python train.py --n_head=6 --norm_eps=1e-05 --bias="all" --parallel_block=true --init_std_qkv=0.0168 --seq_len=1024
MLP neurons of a small language model. Each row is named by its layer, matrix (up: input weights) and neuron, and shows model dimensions 0-127. Each number is 128 + 24 x the weight over its row's rms, rounded and kept within 0 to 255. Numbers have three digits each.
A block is one neuron, or neurons of one layer that tend to fire together. After each block is what it responds to, as a language model described it from the Wikipedia text at the highest values.

L8.up63:126107106130148135147126144159147149145142108129108211146131112139161080165153101162106142148134195106150149107125137176101155104117179069134163110128149135151108176114149090139140154166154148128120140108187116127130136108095119122098146112125167117096122103128112134120068115159132115118136114141127094112102159128123140150134114128138126105139107138132101167154112132129103146168137
L8.up161:105113147127122140151144100195122134142135153116109139112140120148059128119120099117141164112137162093107113120150128108114138136100138102108125119123087157098178157085140131115115115091104133091112109118146133130107108151130117166130139131126128155107108091163098125116127180101172104087109128135152079111089107119144085145095155114137142127124053109114124132117097176169123174163177
L8.up405:165151158144133089101139125100094149107157158149160138125132100094163142094128096162142144150143101188122135146155106146168134128127127114146130115096095159092100147124093121096140169137135138149125121122117107104112125124126110133125118149139153145155144133109173130129106125140134132141118135124171131162137117135120116136138106127134120169171177161140113146103088128105115139152164
L8.up622:148132137055148133126091082122106134172125102127104114084113098162119121069127156123117105105140131098120165103123132155141139190141158159110121106116155133098148146057133107136099156144142139137098134164156079121143147101139155132119144103116172162139117155142156112105110132164131134135118171142111129120155125108114080163136137131113132152149107177183104159070119081133140097114145
L8.up989:115111168111152126148170088125147136159142140154106119099151149087161157102133118133133117148143153116142157134147139117135122161091122159113092115139125125093118169136118166142141164106094141128167119104138117122108118168113128155162168111105116125132102141142128151103166160136123097116122100141130103115102103089107106104121128117121110122137063146147109137145102119105153196123153
L8.up1045:123109117122152155092137128096135126149128149129133137148094116119137107097117157108119109104058137104072126122129142115154115136112170111163108104130176161133116147133131093156150140124118146152133118158146103161140090102099141121130151164121127107145087136138126108080135114107143092143164089160120114161137147137128114102118122128141108113117187168141156131121162108142092107126144
L8.up1417:156126092108126135112113137117073092097108146119169153114163129125130103107098124138143054153126125116118125123157099140172160123137149143116155133115120105122122131187157128124175158116119139107147146163118098171090128148128171144141137118135144115120119111135124086114114098146126082114117178156085126120069164139164094166073151116146097116141087141154141115103086137132112110130123
L8.up1478:143113134105174096142142112159127166141135124129115128110143180109090125140177109140177088164107141126109124150138169110124160149083106099122115137148137108106110155104110127143132188108076106093150137137125112152118100134145154134116146151118085144093069083148163135122117143133129115089124103112150135102139125115136118132116126106186133141094124147089123154156101126112106148129192
Description: Role and rank slots

L6.up373:146130168155182115171127142166089147147109161108114128134123115152156130125113117112131146166088106107146063063138120122110158102083096111147120124126146090116114116153117127100119132116138134132083163123119162116158131128173161136097131105155115167113130155094143138102130118155140074107148135138119097141154109156143159117149164136153142152172135088112111138151090102148117163136121
L6.up383:134115142084119128125152077116150117063086130157152132103143112119097124125111124127129108092064088145109132126112169156146129147144125105091104172124094103108116152108104121108166149087109173156081149160139113123118152129159127141149117101139136130103169101091137133143131133149103171093106134179129111136133143140110099111135178153142126129084137124135104128151122115121108153121155
Description: Copula after subject

L6.up1011:149170095136201108109130115120077116138098133101143170092085168113106095109099172130119123083096132116135132106128115136157124116093109157122142139097139147147152144145122153115175142113154174142122127167105119145126143121169093172082137177174127104108137119165132136143150096124179091113096123102113169130105141145115117127121151144127146103136090122114114099118124123111132094125158
L6.up1136:153109151126136140138153108155099144128131138123171124136081191125117126135128134115141124124140145134105099130122127149154110123107136102125133143123163147146135076160150137127110120130123123118140126184139156133176141090142131152116103133153126135095077095134126131116142108103159111103130133140126102142105123131147138129099126148162172182121112117091139127150118198131099137133142
Description: Adjective-completing suffixes

L2.up242:110157142091125118139146095115119170175145142115099122156139120123160118088119117153153172139105103154125118158122142144155124120131097161109149145146135104154125099123167090105134154142148122114118147129133154150133110108150136123146072090106093155126117160089132117091142110141161100144151147140185171160111121170159116115077111099142164128082127104139137142145165137112147129138116
L2.up1131:119100159117125095091121079112140122164102137133123150133143170104132126145137120133092156117110133074125148112119122112156151146173129131163080167129135107137128124097123147141114130148117105142121157136090150108133099143104106138144110167170157158110156111066153138110147126125157093125130148135165195124108099131168111125099158133143151142073120126118135127133118121073094146171137
L2.up1318:139147124127134120137137143138126153139131147117109138073183122148179136120150156147130117165126077100157134091138131147118120106121156118142120144144113164129129143102121128125127156066106123124147204162119132124144109124121124093117128114155127154107104114110140120124162130106119170082121120107134118105091128088144139137131135114076147156160096142135122112103157158125160125111143
L2.up1338:128102125102101071130116102120149162119101142124156118158078154140133134159153143129123147128136113155094113152133128122140086162153143127139089139117145106159153156112120181090098158158150127164124143119140162099165109104097115156132136123106123119132118110155130122185097092166096139132112073130161193127145122132115128125120118093112155128134129124118176121118055090147119116176106
Description: Word "as" and A-starts

L2.up60:136141111081160068185145159139123182127136139085166163124196131125140125150108120122140127120101119105125158146118116120161101122137186141167101146125123163122149168153101112148144160118120097121174131187137122114119130067109157145126156085112087099132100078110131137135106124132142103158139125112131137106092146080134119119114087113152130149114109129142122110114136114113145133111133
L2.up131:114122143102151117137136108117125119143134102132146166136134125132124130108119156156170114123101163129155139132139119172182129094161044117130101129156132131118166123129169102172095098126107164143181114110109126135148102121101084108118177144118118135138163167162142098144148213110126128134122147183114118139099136141128144147118126076159129145149093075135144083144145122140136111134173
L2.up428:151129109093080111130156139175129126134161168118114156093168164081086130135112182170129210143139169157156105140122151129140104125125175115127108136128110134141127130135176137134150112120110145087148110135160137140169094129100095125091129124132133098086143140152141145126157146131152088107127084171138183135112115138161162168140096092103136145111128133153149110151131107104109175116146
L2.up634:120157122133143144117119174173140161114143125127110147156114119163124142118116142131130124129078114138143117096090107105144160115088159147127097121104086095158178147122101092124167146103146127115111114148127166095139134138134108129159167105129124134155137097084156111154128090140127110107147130157121091137123095113134139117083091101096110142149123100149092154131110128124130128134143
Description: Role or status predicate

L8.up597:145110096132110103150171123101114140132120169158167162102138117128067146100154128064135143106137149119114107115109125119123121117131104106105128146133113129118105130150108162091122118092114111158112133090165141160109116132099129148074115136142163140146148127134102110179114115072116135117111172124099129111158166097108154138105081143115119103149081138109150152122115139092116112142085
L8.up671:161139130123107121139115128086125169084136172107130174165144147143117130105162132120113103108093091128138109102129154119129103102123105131110130172064137135109127140122139152117143142182130101198113146127140159112163157132133137119127129071106103089119146099102124177129150144126088106120139153151164144112116159113115131091122182116151112119116168121080142127106118116113091131092132
L8.up755:098119114067190136152167100160092103123138133096137130117118145152107145127147136135152112125122164120148055126105110165131117148117149178121140113162150139189116094129116135131127137111161101083120145101138131111127105135136105105109136109158134155135106067131124122134157112165096107136114147109131123190095109156129143100110162174117100101123131155109159112098128101131108136119127
L8.up756:089123154066152136131087112136125160138162127142170114128139171092115119163162119142180180092128170119113140096122062147099127104156131135091127124135153134107113115152058105113139144094127138123108126093124137131154110112101211139144137082107132094141092121141150130127142154183104127150154147182120128151097113147118150136133104109163128116089141126136108134124142110130086148068137
L8.up1034:134089153108161128075098144161117117154122086127097136115090145067151156156065135091160102171102094109157133150103093101086131123181119143139125086125135154126142122198126097120122123155164120115093103130121113149120141115167175135119130134105148115081130149150117129125148112091091103150114110086095176123187127156086144122161137121114136110143102101137154147153128146146139142099118
L8.up1157:152140190130135101150089142116145109135114111141113131091157177167140098125142173137135166096147127164132094074106082122097173125153126138155135130083124100121092143157160130124147134112138142129150126133143148126115160111142103132126132088149115154125106103119153113116124188121129127151147149092131129129163158124121148125124178115149116157133172094130123155137166154074127069139175
L8.up1369:134136173070182129135128127095124115145078093151168177121134111154131132125120098153160110139161141131093121067174154137117113125170147151134123114152123115154094131157172130131136082118122134089134147122140141114170165066098091109122092123128092153143121132163143130125164138095165128098113123149133162068140106140105149136094081099152127158151142120123130122100122121135098095111135
L8.up1463:134128133121117141139130142131106130122107117146142158111151111079150087144087131080084083138158119120119096101136102098095143155133122194139113104129121156099139137117162128102106119087180121113116145133160125133190120114133156160109155105179145110120109201117109133129114125122141137123154111152153116141132154141124126142099135122094140111118116156107166140118087138104121143146178
Description: Word-initial p/st fragments

L2.up273:122135086165137142131122116130132134148112110116132162114111163095143103152157106100123132134126185152105105103121136108145125121155093132103132113168135148128115146128122106124112169124162140158140107145175089121149168099124109119103084130167146136116128146071133105121095136130145172139124129056103154139088117136126137159130121165157125116114120135107157132126118123161142183160128
L2.up611:136099100162128159160136118109131075126121155131126155096114146106157156131149110112176099144126183128144100132122126150160150141154122119133137139141151120131123096155115088073174100122162145122097131103088093128137118064121126168109134156104146096121154149111105129081115139135184113142093098135116162161091160113164172154124099111150110119123147133135168141124039129110135102143120
L2.up958:145140095096171149159157142136100149129096146090162167133163119145103099126123141126140125154149145146136120135159125126113138106106149127115112121108085105140156144118160159124179139109157109115092145107171162140098064112130104134128151090123153095147106124100116139132098097152182096146145123103116145116128153136081166107089167133103139137149137105103107116097110139162150107106094
L2.up978:127113125172125153119135094125117084136095150083153161130108167110106169123150136084141101152134153150146132154164098091142147097148123133163117129112140162134088122166145140121132133139158091119131127153094091112141156129140088113101175150176138105129081139115114105142132092140156139113092140147104137123144130127165161157091176106170166075125148122135169095120118161154119103144140
Description: Mid-word suffix pieces

L2.up333:109141109145136130115136128127108156145101093123114174144076132131062129129094103139148124132118086131148174078128112129179113122130129177181120115102162120153102116107132095122099131164109125166130160121119127144143122142130144119119158139151157151130159140147126124118152173134127086137185146113142137138141160184129129147087152101125109156105126090134135116133123124098149120120137
L2.up583:122126106122114137143122147120146116143120119147102146110084178106133097138115134109110111152139137103154109109142140124168144177107119176130149143138122149120095150114129132131138170145134121164134123188116134118114106142134112142123121166129119175158128123164150134113108147131166117140131145099091115104156123166099114120119176099113129134081162113121094097078084091102155114119140
L2.up593:085117178089137109092127129133120142119096110151123109122110154130131086130149121112111121129146118166165126115123023139136132112131141118174143107099122111115149117103076117118141130186140130174091130122120166142130082094149129194116117138132104172125116127151142092128083148120120109141158140115136147119081127145148093116095142145119176102088147106149154157149150103157131129112129
L2.up1530:105150176133166091156127132122138160109110117137113138122120146115133139097121129114097167113133150151134142122104101184157126140134133124149055134128104133111131134125099123155102135170129119111109150104131124143156100125131111157092135122165106155124101120148162148127119151148165141110140111175159156099068139149109123095087112067132123120069177120152157141104150133112156081109149
Description: Possessive determiners

L8.up372:155128095119114124156134117129109153134143177101106123126078111100152118110149135126132158116134170135142107141155115091125078134121137106164162113117104145120121094128121109155081131145171164103141167135120098136153088140141122100105072126149154119144151113149149080127128060123104100099149155133135124118125099082118119101083158153150094128130114096135152166153127074140094159166153
L8.up448:171160137124137092122131137099148077145146111141130132134132068082136100116135140174112122145141139132123102144139096129153070140152128144127147131121136126184114144085157149106129106149142134126131118094132130136098155137138098161115150134128143135119122088093104112114123084123137141138159128131157143124129172109148168123145162159128146093129172127191206162135068070153159140150088
L8.up478:124130102159113144133179167121157113136160103132157134111137144094145129088124168130139132089089153111124107114105109140115084161138120114124149121135136124108116121121155159125133110124185087151104129116133119101148104131104154165110143149145130138116134166098103100138117148080137116146091117118081129126119131057129124068140162157156123091169125076143116136123165125091097147126148
L8.up519:139113167127076089133103093116136121151176104125176118109117126136144106074116118136161160132149156133151105097169100107147113119111116118131139161121189147123126139154157117156133100111162134146119079109130121094149109170103105124088142100120143140149151123164152109144125118147104130096155143162112097116148134129153117095128115142100124137174122100122103121139115131092100152081120
L8.up683:157153118128101115140098139133156120197128101128154111084189120114088144127098131105132134103135100125116143144163121095144121152158133148123123143112131150138168103133138125093141130163164117102137128124131136139154125129137115180121145117150124130102054109128134137121124080126126124130115108125096074133131147094138129131105120138140122135146148111134162092108098129108137114133095
L8.up1439:124099140126115108142191108136142161137135118105070095116152094120169138126129119159085129162140119134180119137116125169108122102140120092120111101137061149142136158111107136129155149141111151137151113123126098150136163140096116127111102121114137147113159113085135155176100114156114110107133136118162102128125141133106079109134185135144164119111121153096089108135119151129132120105085
L8.up1452:099121115109119161162156159125113149108171110140135122108174094104135114093122100144133152079124141118120136149146124086077118138142092145137125130122129105135156105117138128127130148151096088153112163098126062123144119128149080132094091125145141128110157136162111136089119122124146121164140128138101108121124153110073129115115149136116147094111118081153137117112152128107120129146104
L8.up1506:095119114105119096102121149171159141133134091124119140063117101070106113080130148127123124151166153118108157108131112144109097139140138168148090159121145139151162142094116121098178112137136090141154138111165118146104122124094135109115129129123142128125128130134135112058114124141111131159146131177140052108127143101132152132128132128126113138138095155136131135126129121106148156129104
Description: Word-initial first pieces

L2.up74:124137129129133120133103102107136133151141157153135128138096096131127133120127102108143140141137153141111090142150129161128147146122140124120117139127167120140140125152128139152137136092120167094154127106112127134095103079116145100127159117114132125072117130138084162121149135144151130133177101140126144130121133099164124103133148159121142119131175168151147146128136115193111116132169
L2.up832:119098101107154137107140092126154130186111141130119112123110110142070117109147123135138146122149095162141146096137112132132110133166158123109132145190130146117127113170115128099158090135122119130125147103088128154149117085131101109109087122119098109134122142091111111140152167191110137106160141164123126119080133125141121095100164154145093167160098125126108125139089120106109113074163
L2.up1063:147095140142155100143138072099127126138101069119148106159135122159108122120106105149169165122111091141094082127128121108153131167137085159119091122106116147105133143109118122106142197105097154105114106114138134166096135109127116152126123132181113098110122114150149080150142168142144110124120162128116124130128110124132139125132139108133161100122173173118113151091109137123071162117077
L2.up1502:133106172138105109094130134157121136127085140139136121120146082121139100186137168096145139107114158165146110106110128074122102133170183172148094151147134155143144147136102136086140148077113165159112139100105096147121100125132156112120138142163104105107112127173088124106127131116114125108169095144090150149143083083140134132128098137112113150130145108110103144102103107142168093129106
Description: St- word beginnings

L8.up50:138107151174107149134147135124146113104148084111133164110094103156116110119112109110146104090112156111148128106089154119125093162099136133155138162135138113159127141112132105087141159085148115128188127127193092146125153118151122134155105183125105124114179082158121133127124103125129149134148169089106136134155164115158155112220117112116142113144128133073119109156131159132141138121142
L8.up156:165131125110124149137136109138125106081080109082148136146117140135098128136140124122133121089104095158076164151117129092141105160123129104107149154107122091084136158122127131104139124105113138134085136126131142116151122136139156151081149125130125107112093135140159107112130106120147118128098158147133106105120147129146160106160132123146122086121115167140149154156133121125126101109109
L8.up196:139132124177119090108096170165147160122093111096117149079132100128111124153104085094130149114141116151103106129158100159170138116148098150129146124147143132110142131104126118133131171110132129125129121136154125136106163158109122128145180127098103132179112129151150143064164124108116136122131146143075111122123124130159189099144144151127083110168154157114176120127130127107143110112110
L8.up237:125172132112081109128128120134116140109152115110158131137141120119117098139153115105116153141136130177158154101104136146160128091119139127154128133106135113160148173160112111112162108077182134121112116104119139185164099148132082135099123157077164100148124141161152111109118160108148132138086182099154119135178101137127141118149141111153159156123114109169140104127118061144140106165151
L8.up238:081162113124124141133124126159127106153088108124147110116092127068124121112123153163147131107118150166125160146109090104156100107082132163157111136095080129182136148142121118100170134131152115135152136158137107180121147158131114151133153149124130107143075137146111111115155158126124131124103142114126196129149117163140128145124089119152127099107090178152131151091146055114127100139099
L8.up1063:092105124113125135131139122134123125126144103126136154103136166133140133089119107133069142112118101136124127117148114120120134184148145182124142180163072108112130152145164144086109104137188118124159117142079150131151138109124080143162145136169113167110087093132163067159101093100086122116092156191094140138086114089095096112163118139157104156152100130116113100171121117134171149144111
L8.up1075:115127104137093118140125107152169107117129120140145131115100138064094118119143086123155150119100135168123129137148121125126140151124178115087129122100099114122148136105142118107135098133099120118099096115138104094139122163144079122135158100149082164107131108133127099085132087144137140125078092107161124169126136112150124131136111167101154100110146119088083094167101152171113097094124
L8.up1164:121140100135110145074158126170116120104098135110157119106088124102131094151114114102148146125126129174143126123145133168103122162118131132123101118131124133142124147115151094139148193129159118125154150079158103107166096106133117163143075146119127111178087099128125103118121075134158140125118155116142087137121111163145151127113158122113163168176136113134128101142137103159173100154119
Description: Verb-phrase infinitive/modal slot

L6.up422:149130119136086116133125152137152121172171110150103121128131133093144109106115160117137127121152123126108142096145119100119146161121092129141159138158209146129117155150111109094137097128128132129133114143120152123102083138166113135116143143138212091105164156128137118163106131140146129116119140134129132138134114081110116134172100140082123163119105128127147090105123147079130166113147
L6.up1054:071122088134099115133132139115164105130117134139160129109134123122170148107124089132118139138123103115148119137142118073126138088133131098079155142102128105119157131138128152118124164100111136092128100114133120146148085140149150139114122125166128144124170175116164114138148110106125082118144147164122119118120108115117144114102130183118133107129141107156102144102121133154101152131150
Description: Year start after dates

L8.up295:161110135161103113177146139181123150139132161127178084105080130132170149169110158155135138127161109131158092126135140113098129077138186168121126136105119147168139161168120091161099113095165136155106103115109068157121113137094133115069166117123116111124129107167116098140138114161167100129089122101135137116072128124084151088139130083139099124107113098151121127112091116084123138122132
L8.up377:132110155130140149131100131183107116116094130098096117108117119114171121099139172112173091148114135137102089127127133152138141127095144152133123115120173156132114150115120131148097134134125077110125123148162145083151166142138134116120125121153121149122107175123150127139123134180129100106106129146150100138156113187110143159182136127153105156151136097155113142127098103128126136128074
L8.up635:115142202177138117139145169148133122163139103135138139110121161141145156192164121129132126122097116108120098133079119102105128123106173177110131146130110115100133108112100148103163118160150154150114113098092128109129181120102090120137145125145104168119118115179137128118119140182116106116093127076164132161132134140081110095160135105144137129127098131138101113142148102134154155114105
L8.up948:149119126082108104131118144159125167143097148139131171114097148096131096075155102117108111165155102121100162126094147092127123140139125104145095165109120166092138155154128135072151148144146175162136163107112120120126091122094107096123151129155122106120114128151143110116123105113097122095139136126088146113136158158105133106111133156086169117099118143161172154187166131131149129093112
L8.up967:151112115126146130103148155145159136147169130115139135127154080153179115105080102147143096123173089109111062118169128114114163141102104127133115123126128173122110173120136177129166114143129088131083120111155153141117131156176150109111117125105122134130116100117186114120144123162121100152159156093150133118148131159113125145172136142109135146122101069126153117126147164090161132119112
L8.up971:128123138104134113141164141130136143165129114097121137137131137131149093095164130173113145114122124118077078132125134114144095106151162129171071141112122172154112140126134165135119107157164135137102132160113143100140151137149152155127162115113133160126125102093137201124127085153115190150123120096118155135183121160115107103126145133114173117144129118139166138164148100066141132118112
L8.up1230:098113143129145128121152123145098112158140089148180122112115115139147119138160119138169112164079105091161114122117133138116126182127130113130149110140109098133135146093136131110136097123116107143117168136135141123133132158128093112127143130126125152067151082143106166143116137146118149130130124138142129133137139145095091152105141124144135115186149127102138158147105123155084073145095
L8.up1524:155081177156136116114122097153153133173129152119113110133125098136144120109129151120119126141125107124142122167097118125115116098099147131124120171135111127100132123143146132139127106179118156128130163126144096128111147116157083121108155147165099124109126161149181116091138113136117114111130132123150106137172094148110130138111043089185155157144102143194167123147127141132138125125113
Description: Article "a" after verbs

L2.up318:137136117119119116097096119112121124140091127136135168148118132065131151145118128097122116123182169135120120137167141118151152120079169137122121157161166147137148135109131117122146160128149187104120113080108152109132130138165157141161195120063089124116124128164131129078147090165138100127147104112100130139119128184143102110126084099166136128143140148159127120124097104135166126089130
L2.up664:119166141121106136091071131109123136131114107092098138144126134091154126146167121076107120136165118165159074127118124102117140131118084125103094158105110124116121130116179126095165132153096172121159127107067144127151115099104149121164139136080067141155149114132140119094145065157149090090120130145123134122143186141143131123152121143160127127110093097142141135120122140101125119119115
L2.up803:136115128123098114128130099106139137136114110111110140152136140139143111099122133126150123155153131104170111146126128149100143146155151158087140124161131136168129179098149111097156136131106142144110130118076142150140121126094188155157144167155139119154157108122082111129113128118091133098080127119128149112104136154114129070138139138128113131173120090137167085102119138121138124120098
L2.up932:147122117134110135098144113190115145170135109093152136099120117095121151114119122133108091127131144133087084109139137117136130122151143151130134124079095134119143140126134120103158143142114167125137123117138196092176119149148168119114152129126117117137139145141115116092153076134173099124144150125145143122113124153115131133142079145165097132142129098129123152155140157127137162132097
Description: To and modal verbs

L8.up123:155143165133073123136104091136093131106128126119116131133143142154119134108139151106119137144106160098106127122100140146135105122082078150106091135107128146123136161124092137148153127109135106147161140103131132146103105149106155095096150141130119154086093113154135101132144086122156102071111160170143119112131160113136131158158145145124164174104128098170158178126141165112144105167141
L8.up275:134081128069138176149136141083096112155110144160150134138170167193097133103125127127151121138115124124101145140094106133099126162114123125142126129103162144101102128140131087134102165105124126120130118115121123111099155167130120161144154110126166132102082119178124150091138124190184140141123138140080145093164159081125090168129148143128132082089146113137127136146156115091113102123149
L8.up620:117092097122113129146129143153145154116097134132114130136125170141158197142142093139121131107105082124124204115167114132092108091136130111079136139115154124103137089127086117111111154121098098078142143166127129159111115139092124181145167150092128126146115158132177144123140101102146141100094167123128085117112194141080120134158114097145148132109099174130147111144092202127105169145102
L8.up776:102163109141101123107153122122131141146121098125131097148105154096104131153126111107157116148132158115157147138163144167114122109069127149166116138136135135154119118154141126147122113132103101094190130147129160152138118124164066118123108154138127181145119090102117092135113110087181124106117131100106083177112100134132109139125125136169149069120134192134181116128120125151115130156122
L8.up1019:149094120150138165145124115115110115146094133144162124130146159154088141084138095155174108114154108145130130134155118128114129130111160149112123152140142169104136120149136139082067163096136121127107151149092135207135088106123133181131124167162136128143158163124097119114160085147166095132131162096123092123118128121129132147139147172162171113114084116121146121148139165123133099081122
L8.up1268:142133107130131153107138119127150129119132108104126121112155158116145150171142101123177139085130144106105106113151119144130121165095145127124113126113152148146068109112155134152112152092129106145156128192098134132162166100090083166126137169127133178134118135146116127154126145116135154096098120110137135137118094138112137077119122111149115153122151129124137148153133104103123116114101
L8.up1346:096128082135160129134122123127171118184097099130167159110137132133125100115122101113151115110123113086119118127093141154131146116134122099138138137102120145111144099151120127077102132153138153134101158131103164165115120103090117140156085121160140074113110141137103147108110108133093153111115150143136125114131145122151113123120158140125132119102111149145107182095162134141102130108123
L8.up1361:070119122120129111156115119155152100145127139195144143079142144107146154131104102125131128172189130118126086114141123128156092145109086143095157140139109139145132100203181091131119143098131176111146160141111123167068145121152130161112125130106152146082126088141133108151124132177144105116117142141116106108163098151100154114108128158099160116142147171090131116150100158115158121127137
Description: Noun-modifier word endings

L8.up77:144191129117089134157138128117133138136158113125143132080146142122146132125136101128116131122154134120133174088116107151126124143078143113108120092149134138131188126122120191130145155090108172086124121099120113125145115169129113120111134138135113165096129122190155129133121120144132086120134137136165109134149160106126113139088097093138148165078110125172075114083106147095196147127109
L8.up189:104101136128125109120125128119110132117174151168078086127116110159141100106107109132147128105132121112134176098118151137149084131088125156126155094132121153115159166123132145155121150163136112180144153148110176183103115132143148133146104160118104103135126117109118128103128143128103125080115124125149136121133124099117160154084155152133139140194108110159143110090128150156123091114154
L8.up247:149132106158131167131095150119155132148138124127118130125134096092181148108091117129123159138097115104128100118122139116109150132157147103122160102134171114193117152160137122093161115133184142161180122173107115159074122187140182106118132152173151154124114090115142134134104120189125089113154136151121138120159118099077136159117142103134174130134149126123130138100158161121118129102116
L8.up444:105138169144116152117113109088130152126111095149139167116118112132139094023132101158127140100084071109140136105104124131137141136130155135130153123141141133138134130131126160083133113091115162112140146152157113160097140139155118116133125145115121127130123106125126133121127117153124103161160122118106122085139130124110089104115144151104129076163126145160102149134098133123161124156101
L8.up547:124133130115125120122137150139112139131124179124114104132128120111148119109133121143169124143150126125147114082165116101113148118139085136121140132181176083156113101105114159154145131122114132128112106138128135119131115176153117100112108140098110142098172147150144164155167112130147118120131141158140135120139122144142168131136142114109099117164110151134150119149149131156128136128138
L8.up1136:124118148121136123128107127149155105152131122131127138147093143124177108094122122117121120125151119073140189105118136081135154143117141121114118127104131125132179148141110146142111114153122148111107139112115135166124178171121110109108147124153137134133085163160108126124136114132100116100101129136143118119118189157099179122124135105104166126114123115112089149124140123148123150127134
L8.up1250:142163103142141118094102103112122135061137165129141151103065105110144149168163126134164128125146090142136156102128105106144094133131150121146137105157133136158130121156147145125127107148112104146134098113162139135161128159142152136131104138158139108144112119118101161140135129136169113158109135133131131114146136167116155076163133139136108127149133118118144144088142152114133087075131
L8.up1335:121121127132120128122130102142126136162108126144120129116136163084123144140137117126154153111208122141144156111126101092143117132133118122129153180091149129115139122119139156105114130150138102139158122106136139151099118141127126120074148135144093117124120142143150141119082110125142190126065168104096144111162156085103115138124127132118110161136113092132133118110134122081115125107120
Description: Event noun-phrase openers

L6.up265:109116133081137103114159110122130132151178132132137140138165158101133095149153138123129156100110132179118125127165159083115175131083177133115151107123137104148093180111121164117107133128116125086129163119124081158093100137154139111140129127104093150140105121133150110138109113121109102085126117128150094085116112089112081123126127100125127135143096146155142131140143152105100127141167
L6.up916:121122161119159145144144128119139149123157152115134138120146127096108123134140129159147106113058087157123125105054129098107097095119141127122146115108122138157122115123064147124107120138127132118151158131133119139133091152162084122130136134130121128152088118143139086137097126175123084111109135130063108098143132139152147105119133169075110151132130134132088114099122164178116105190125
Description: Predicate verb after a subject

L2.up767:121110107081125150157125170105099129116122124153126128165133140141145121139132136142137104151101117112105095146147165113136114153092133115164105156121150099143140131075097137122114144090134133126126108165089150112125089165123117151123134135081088130127153153063169148129135111177097134097177130119094127115135124114106115102138130106128110141165091052095113103108139163123108102135138
L2.up895:109120154089128118108098118145156113175139165146098166114093135128110107113123142106117166091112145115127133144087084131151115157117107137101114137154138173142115131136165106123154105103104144124186111123133152113104134175071142130116086058152133117117102150111141094118141108150140103109148077126149136123155128161087105147159129104108135078093135151162112173150128105123125162158144
L2.up1133:116132136108164188143092125097174152130151167109096152097079158142122130133133160182099120164126102085104151145156165127141128135129107161149118178146131129138143088118136139095129123095122119157119108119104125129141144134110154154110101105130127136141134132149129082125120086129114065080140124096125111129138132097113091135118142092135146099136140144150091118191125144174162121139128
L2.up1344:129138138106099133120128109112158113174134141166125128116129123127120121189136125137127156157119120118106142127157083146132161118144101108133118151122117149134145151117105173108128134102077147110179112156144144096140114139118166125098167108132118144108108153146114117118165108155168151081125109143166111183185115150069128142127172153151096100126117099144104124136144114119105091157138
Description: Such/known before as

L6.up848:163130116115116118165156097125124128129149160159089123098091124057102136093136134102152148114130126153086134100142129102168125093161128109070128142153100112106129125137125145154159135086149096119112130112099095121151169129104154154146112127157138140140100136119173134136078155133143137106110146134158136140140135095086183105132087166109153144089126098127084181168093123128135134143163
L6.up871:126161105121151118114158118135135176103103134116109149119081131159134161106073146110139129133110108131179119142145107139126108158130149106137121125158139115091118128159103165128153089084102140140146133111142112116156136145107105150144100127103122117120090136098138119107126176147145088125155101180140100129123126083124108038110130164101119135108170118130185148153146152087095144095157
Description: Word-initial "st" fragment

L6.up68:090113107120132093143153125164145118114136106124082135152158129125126051122120084155132151192166114180117127089097108153129129131079111117114100139092092158191171183113151116154141144081099095122124118079116128124132112177070123130124123150089130153134104137161136114116166136129093148124099161110120125117152138165144125131121147120131138131167116130112135144117124080165127106130074
L6.up1070:110125100092168142121130118148130132139124115139137130166176163116113137098105097115127173097115143137135112117119199147101134060150149098098136142139152159119156122105150119075162136092101135138162100139136085112103085124115136131137139121135083122137086143113128153108116090119113170122063143104164102147132130167156148070150165150118142114143134164117163119124138109128139118133139
Description: Infinitive marker "to"